MLP neurons of a small language model. Each row is named by its layer, matrix (down: output weights) and neuron, and shows model dimensions 480-543. Each number is 50 + 12 x the weight over its row's rms, rounded and kept within 0 to 99. A neuron's up and down rows have the sign that makes its largest values positive.
After each neuron's rows, "fires before" lists the tokens most often just after its 100 highest values on Wikipedia text that the model never trained on.

L4.down1088:61 45 76 64 79 48 40 51 47 53 39 51 50 66 42 41 49 55 61 57 48 79 73 58 70 48 31 60 55 61 35 42 55 46 56 35 70 61 48 62 61 54 59 49 50 52 60 39 60 61 57 47 53 53 69 47 49 30 61 68 63 45 44 34
fires before: "|", " of"

L4.down644:45 56 54 35 59 66 70 52 43 54 36 53 41 54 57 38 35 66 61 62 47 40 60 62 61 51 22 49 57 39 38 36 73 39 51 45 73 53 35 74 53 40 42 37 58 62 63 72 49 56 28 38 46 29 51 54 67 59 50 28 74 58 51 52
fires before: " |", "%"

L4.down1281:55 50 19 35 50 48 29 43 48 61 41 09 60 65 66 41 46 51 48 58 46 30 47 83 57 72 50 42 52 61 38 48 47 49 59 46 49 47 61 34 47 36 21 63 35 61 54 46 66 31 55 40 39 42 52 47 33 44 54 48 49 59 61 56
fires before: "|", "-"

L4.down800:60 63 70 51 52 68 52 57 55 24 44 70 70 75 71 34 48 52 51 10 35 26 28 53 47 61 42 30 43 41 38 54 42 63 43 47 47 47 64 47 44 74 47 66 35 58 35 64 41 61 50 50 59 35 44 59 56 46 38 62 47 61 50 46
fires before: " ", " D", "9", " B"

L4.down1270:44 39 61 48 46 48 55 45 50 45 40 43 38 36 46 40 50 42 50 60 41 63 50 42 43 41 41 50 42 47 39 59 34 37 49 77 58 34 39 28 66 48 52 37 62 65 51 42 71 46 61 38 39 55 41 55 53 49 52 68 51 57 54 48
fires before: " in", " by", ":", " on", " as"

L4.down2516:56 61 34 52 47 50 29 44 72 75 72 42 51 40 51 38 60 60 44 54 30 63 30 34 43 42 54 70 36 43 59 51 66 35 39 60 49 61 54 43 55 46 58 61 41 54 50 42 39 42 53 57 52 62 45 37 47 58 55 53 41 37 65 38
fires before: " ", " |", " –", " —", " .", "0"

L4.down1758:34 65 55 44 42 31 48 68 48 50 34 37 49 40 39 61 37 41 41 63 40 72 46 55 47 46 45 55 43 49 53 59 48 39 46 47 57 37 64 54 67 45 43 40 38 42 56 59 57 53 53 73 52 45 57 42 36 53 50 53 55 47 52 46
fires before: "-", "|", " |", " Re"

L4.down1153:48 68 62 55 52 60 45 32 46 39 53 43 59 39 53 50 15 89 54 27 60 48 70 40 49 70 49 52 50 60 71 43 48 55 55 72 46 42 67 44 51 47 36 64 47 50 52 50 56 50 46 59 56 44 43 79 42 68 64 52 29 52 60 68
fires before: " |", ".", "–", " ==\n", "\n"

L4.down2570:62 55 61 54 58 48 47 61 34 49 40 52 60 43 32 69 67 68 55 46 69 44 38 58 64 42 64 41 56 56 53 37 43 30 58 37 47 58 41 58 39 62 43 45 44 45 45 76 77 67 59 45 41 70 56 38 33 41 46 56 61 58 72 76
fires before: " |", " |\n", "–", "%"

L4.down936:73 47 62 37 41 55 66 71 54 41 30 44 72 70 38 61 54 39 48 28 50 40 63 43 53 40 51 58 44 65 56 47 42 60 49 60 30 34 45 48 43 35 48 53 36 48 46 63 49 16 51 35 44 54 68 51 68 54 62 53 51 64 63 57
fires before: " |", ")", " (", "%", " |\n", ";"

L4.down2684:56 58 67 47 35 43 48 53 41 48 49 24 46 40 47 59 49 35 57 44 36 52 60 62 49 49 63 60 64 62 34 56 75 62 20 51 20 22 61 40 45 47 32 69 47 56 39 31 55 54 63 57 61 29 22 52 69 30 40 63 56 54 73 40
fires before: "-", "ones"

L4.down1660:29 45 50 37 48 60 39 58 48 32 42 51 60 56 45 64 40 51 62 61 34 55 34 56 53 51 53 60 57 59 72 46 35 42 66 60 45 47 54 62 46 54 58 55 57 48 61 53 47 37 66 35 65 18 58 46 33 52 61 45 50 56 45 74
fires before: "=", "-", "Career", "=="

L4.down1569:42 52 51 62 38 59 17 44 53 44 29 34 52 37 45 48 70 41 39 22 60 60 57 48 54 59 77 68 50 47 69 65 42 53 32 46 47 44 49 57 57 42 38 58 46 65 43 54 51 69 28 58 54 45 54 54 46 34 51 46 45 63 73 45
fires before: " "

L4.down1679:39 40 58 54 57 73 52 77 62 65 43 60 69 44 31 39 45 49 61 51 46 50 35 25 46 59 39 35 45 28 38 47 61 46 80 53 68 60 51 80 63 40 54 54 48 53 42 38 54 43 70 50 58 38 51 55 42 74 39 42 55 55 56 56
fires before: " |", ")", " and", ".", "s"

L4.down1500:23 60 71 41 58 32 50 45 58 33 44 43 62 51 41 25 34 50 43 52 48 42 77 62 61 31 40 14 77 63 38 39 43 59 54 23 49 74 65 71 33 61 53 46 52 43 50 52 45 51 57 61 54 66 68 68 43 48 30 55 64 65 47 42
fires before: " |", " ", "."

L4.down1937:56 66 47 31 53 58 46 47 72 57 43 54 51 28 35 46 55 34 58 51 39 43 72 55 52 35 36 65 59 34 46 61 47 38 61 52 58 35 54 42 71 34 46 60 56 54 59 36 53 46 67 51 47 37 83 36 54 56 28 59 51 52 36 59
fires before: " |", "–", " |\n", "-", "."

L4.down315:58 68 55 48 42 56 50 53 60 37 34 42 49 53 38 64 39 53 67 49 83 56 36 26 50 60 33 46 49 65 45 39 57 50 54 49 43 52 42 46 29 37 48 31 46 47 48 66 50 35 58 49 55 40 51 46 56 28 57 51 42 48 32 44
fires before: " ", ",", " games", " to", "us"

L4.down1528:52 35 42 61 38 50 35 55 52 78 41 45 44 13 50 57 62 55 70 47 65 45 21 50 54 49 57 37 72 69 46 47 39 53 27 68 45 61 53 58 34 56 53 71 57 50 49 53 65 20 46 69 37 66 37 37 47 38 43 50 39 59 50 43
fires before: " of", " in", " was", " to", ",", " on"

L4.down1046:66 46 50 45 51 57 69 55 60 73 39 53 29 28 35 13 56 26 39 60 28 45 34 66 58 57 47 38 31 39 32 66 67 68 43 59 44 51 49 47 58 52 41 29 43 45 53 29 40 43 63 43 42 51 58 77 39 36 35 57 49 56 49 43
fires before: " |", " |\n"

L4.down539:56 60 66 47 26 37 40 29 54 55 62 55 45 50 65 51 44 61 48 66 56 67 49 40 44 64 40 46 27 67 59 47 45 49 72 55 51 55 34 45 47 58 54 21 43 49 58 57 59 33 50 40 27 51 46 55 43 68 35 67 60 61 69 43
fires before: " in", " to", " for", " as", " by"

L4.down875:41 55 46 68 53 55 67 34 44 65 41 38 46 51 60 48 60 54 42 47 40 50 74 60 57 40 44 58 47 63 53 59 64 59 39 66 77 63 49 49 64 44 37 21 51 71 33 43 53 39 46 44 48 54 37 51 47 67 49 64 48 48 57 74
fires before: " ", " in", ":", " on", " as"

L4.down782:64 51 34 53 58 46 28 39 57 35 36 61 35 24 32 42 59 54 48 70 45 52 31 54 50 38 64 57 35 54 46 41 56 56 35 58 55 49 41 46 39 49 51 57 51 39 74 49 57 26 54 54 49 45 35 41 41 45 72 44 41 41 41 51
fires before: "|"

L4.down614:51 67 52 54 49 47 49 54 46 86 35 61 64 62 69 54 52 44 54 43 55 45 41 69 43 49 61 44 52 58 57 60 50 32 46 42 50 51 48 33 42 35 41 62 28 54 39 58 53 32 52 58 36 48 45 52 56 38 55 46 42 49 44 49
fires before: " |", ",", ".", " and"

L4.down829:33 65 46 45 61 54 55 51 64 47 46 75 45 58 46 70 47 69 41 41 38 36 42 64 54 51 34 61 67 62 60 50 51 62 44 48 66 47 46 48 52 58 38 45 39 66 15 51 47 72 23 34 61 53 42 35 59 57 51 78 37 62 55 34
fires before: "|", "ian", "it"

L4.down1559:49 55 26 49 61 47 54 54 31 55 47 51 72 45 65 54 48 46 26 45 48 55 68 47 56 56 55 35 50 64 52 46 31 40 58 38 38 58 45 49 61 54 35 67 26 70 51 67 79 61 52 51 30 75 35 35 50 57 52 47 38 52 56 44
fires before: " |", "–", ":", "."

L4.down2122:53 51 74 21 38 31 67 67 43 45 49 44 49 47 52 50 27 72 34 60 32 60 49 51 41 68 51 57 55 49 56 30 57 42 50 50 39 57 58 58 58 56 44 44 56 43 33 66 49 47 53 51 60 33 26 59 99 20 56 48 68 32 53 58
fires before: ",", "ig", "ex", "In", " he", "-"

L4.down1155:42 59 62 51 51 50 60 45 77 67 61 55 70 47 48 49 41 36 30 57 61 57 49 67 32 60 48 21 42 63 41 37 32 76 39 49 65 32 29 54 53 47 32 47 57 51 62 52 44 43 37 44 49 57 45 47 48 75 35 49 66 43 26 57
fires before: " of", " ", " in"

L4.down34:36 39 50 42 78 61 34 71 43 56 46 86 37 43 43 47 52 38 47 59 71 50 26 53 60 64 38 49 57 43 48 68 29 50 54 49 55 26 52 63 47 57 57 60 49 45 31 71 50 55 31 49 54 48 33 66 24 30 54 40 43 56 49 83
fires before: " \"", "=", " of", "-", "==="

L4.down2962:59 76 67 34 71 39 42 48 35 49 51 66 72 47 63 42 69 35 44 60 42 59 41 64 51 46 66 66 13 56 63 56 39 42 67 31 46 45 63 54 38 51 33 54 42 52 67 55 64 45 49 69 74 43 48 41 46 52 55 43 61 51 47 61
fires before: "|", "-", "="

L4.down2611:62 59 47 28 53 52 47 67 33 59 47 59 51 45 65 46 41 56 63 42 44 44 55 57 57 33 56 54 34 74 61 60 45 47 51 58 47 48 42 58 60 50 52 43 48 58 59 59 53 67 28 34 70 71 46 68 44 30 53 50 41 70 39 54
fires before: "-", " as", " ", ".", "The"

L4.down1263:45 31 43 65 35 57 29 74 34 41 55 61 48 39 40 53 59 75 57 46 46 37 61 36 52 53 30 39 63 66 40 57 44 46 30 38 54 39 55 50 43 46 44 54 48 43 40 40 56 48 39 67 52 47 44 33 52 44 54 27 54 31 44 38
fires before: "|", "|---|---|\n", " |", " ", "|---|---|---|\n"

L4.down2448:78 44 57 52 44 55 47 49 41 43 58 47 50 43 53 61 46 54 61 57 66 40 62 44 54 61 53 54 31 35 69 73 43 55 53 43 47 42 71 44 69 38 54 36 66 49 60 65 57 49 46 41 68 44 46 46 51 84 56 65 54 55 57 54
fires before: " |", "|", "-", "=="

L4.down414:35 42 59 37 27 54 34 61 45 50 38 49 47 35 51 44 49 36 53 31 28 27 52 45 62 50 55 25 61 56 62 46 72 60 65 54 54 28 48 43 39 61 50 60 49 29 47 51 51 59 44 66 52 71 69 36 77 48 38 52 44 68 55 37
fires before: " -", "20"

L4.down2388:56 49 58 39 76 40 50 54 54 67 42 50 57 65 43 42 47 42 33 52 32 45 57 50 39 76 44 47 42 53 54 27 53 38 47 42 67 51 35 72 52 42 45 46 60 41 64 36 68 58 45 52 62 41 37 56 51 26 57 39 57 55 51 51
fires before: " ", "|", " Democratic"

L4.down1024:69 42 64 47 35 42 61 58 48 36 51 60 49 36 49 48 56 42 58 43 47 56 59 52 31 63 71 42 43 51 45 43 53 31 46 61 51 44 48 44 40 38 46 33 71 38 51 38 41 46 53 58 60 14 69 63 59 47 99 55 45 32 41 45
fires before: " |", "–", ".", "===\n\n", "-", "\n"

L4.down469:34 26 20 77 45 47 49 60 65 31 32 66 64 34 51 40 32 60 55 53 38 42 52 38 37 46 39 40 36 38 73 47 64 31 43 71 23 54 60 65 53 23 54 50 53 48 42 74 14 43 54 61 60 62 46 54 35 48 50 46 43 43 47 46
fires before: "0", "1", " |", " |\n", "2", " "

L4.down2809:65 58 52 42 40 35 58 48 45 47 45 42 49 54 58 42 65 34 55 63 42 57 44 60 60 53 46 41 55 26 61 29 54 49 51 48 41 66 75 48 52 50 55 38 61 27 64 58 85 48 47 21 43 52 65 55 38 57 23 58 42 71 54 53
fires before: " |", "\n"

L4.down410:62 62 58 43 42 34 46 63 60 41 61 64 54 61 79 35 45 51 19 57 29 35 46 58 59 55 41 49 40 51 64 74 47 54 52 76 55 52 69 36 54 45 57 51 44 36 38 42 61 63 54 69 62 53 45 28 39 54 45 44 52 54 81 69
fires before: " |", "1", "–", "2", "-"

L4.down1921:69 52 32 52 50 66 46 63 53 73 54 30 46 33 31 56 52 45 62 66 61 52 37 46 59 39 34 65 53 52 53 76 32 72 41 39 66 47 61 33 47 36 49 38 46 21 60 75 72 54 63 51 51 51 49 40 26 39 72 56 47 54 53 60
fires before: "|"

L4.down896:50 77 63 68 65 57 39 44 54 18 51 48 53 45 39 52 46 39 41 49 35 62 42 49 42 54 68 48 52 62 53 78 55 46 35 64 77 50 71 32 74 61 51 46 30 81 35 56 78 35 21 37 45 73 57 37 60 49 43 46 58 74 61 38
fires before: " |", ")"

L4.down1042:62 66 81 37 62 48 45 60 36 31 52 31 56 62 52 53 42 45 37 40 49 51 44 41 33 43 36 63 38 50 73 38 49 50 50 50 44 72 63 50 52 33 49 52 60 31 77 44 43 27 50 44 71 26 46 46 62 46 60 48 74 38 63 39
fires before: "-", "The", "|"

L4.down2011:61 33 47 60 61 64 68 39 38 59 46 39 47 60 57 59 44 57 48 41 56 39 89 60 45 41 45 37 44 44 48 54 57 34 50 58 52 38 36 55 36 33 66 46 38 34 58 50 50 33 49 40 68 51 57 78 72 44 58 64 60 48 42 50
fires before: ".", ".\n\n", " and", " of", " in", " for"

L4.down1918:62 42 47 59 62 55 41 53 45 46 33 71 47 59 54 59 47 48 40 29 53 72 55 74 79 63 46 47 56 50 46 53 40 53 64 43 49 55 54 45 87 49 48 68 57 66 50 64 43 64 45 56 33 34 53 46 44 47 45 36 37 52 64 38
fires before: " |", "u", " (", "part", " of"

L4.down3017:49 64 41 61 28 51 49 49 56 26 34 46 52 44 49 56 50 67 44 61 72 49 52 42 55 42 57 42 48 39 47 50 36 45 56 67 50 39 50 61 53 48 41 57 48 52 80 59 32 46 66 68 41 47 33 29 74 64 32 60 50 51 68 59
fires before: " ", "|"

L4.down1351:45 72 47 42 60 37 61 81 44 39 76 46 68 37 56 46 34 31 51 32 53 38 55 45 48 58 53 53 47 60 29 50 60 49 49 43 52 64 60 24 43 83 40 55 27 38 60 42 66 42 63 69 45 55 71 57 52 36 47 52 56 52 41 48
fires before: "|", ",", " to", " the", " his"

L4.down2852:51 23 61 41 49 52 36 37 15 53 48 65 36 63 53 43 33 41 41 43 55 48 41 50 34 66 62 40 32 63 66 77 56 47 52 60 53 43 51 71 57 61 51 45 44 59 43 54 35 52 45 39 71 59 71 45 49 37 35 31 51 54 63 57
fires before: " "

L4.down1066:33 33 32 60 57 58 57 52 60 53 69 36 62 63 52 42 44 48 54 41 56 42 53 42 53 51 38 60 51 58 35 52 41 31 70 58 36 52 55 53 60 66 45 37 59 60 49 41 15 56 66 41 48 43 37 48 52 48 43 46 56 50 72 64
fires before: " ", " L", " W", ";"

L4.down1095:44 54 24 50 57 44 46 60 52 57 35 34 26 54 44 57 47 70 58 60 46 46 59 37 69 30 55 27 51 34 53 37 56 49 49 45 71 43 41 51 63 49 22 51 72 57 53 47 47 52 41 51 41 55 40 55 44 46 24 63 33 38 50 67
fires before: " ", ":", "58", "1", "59", "20"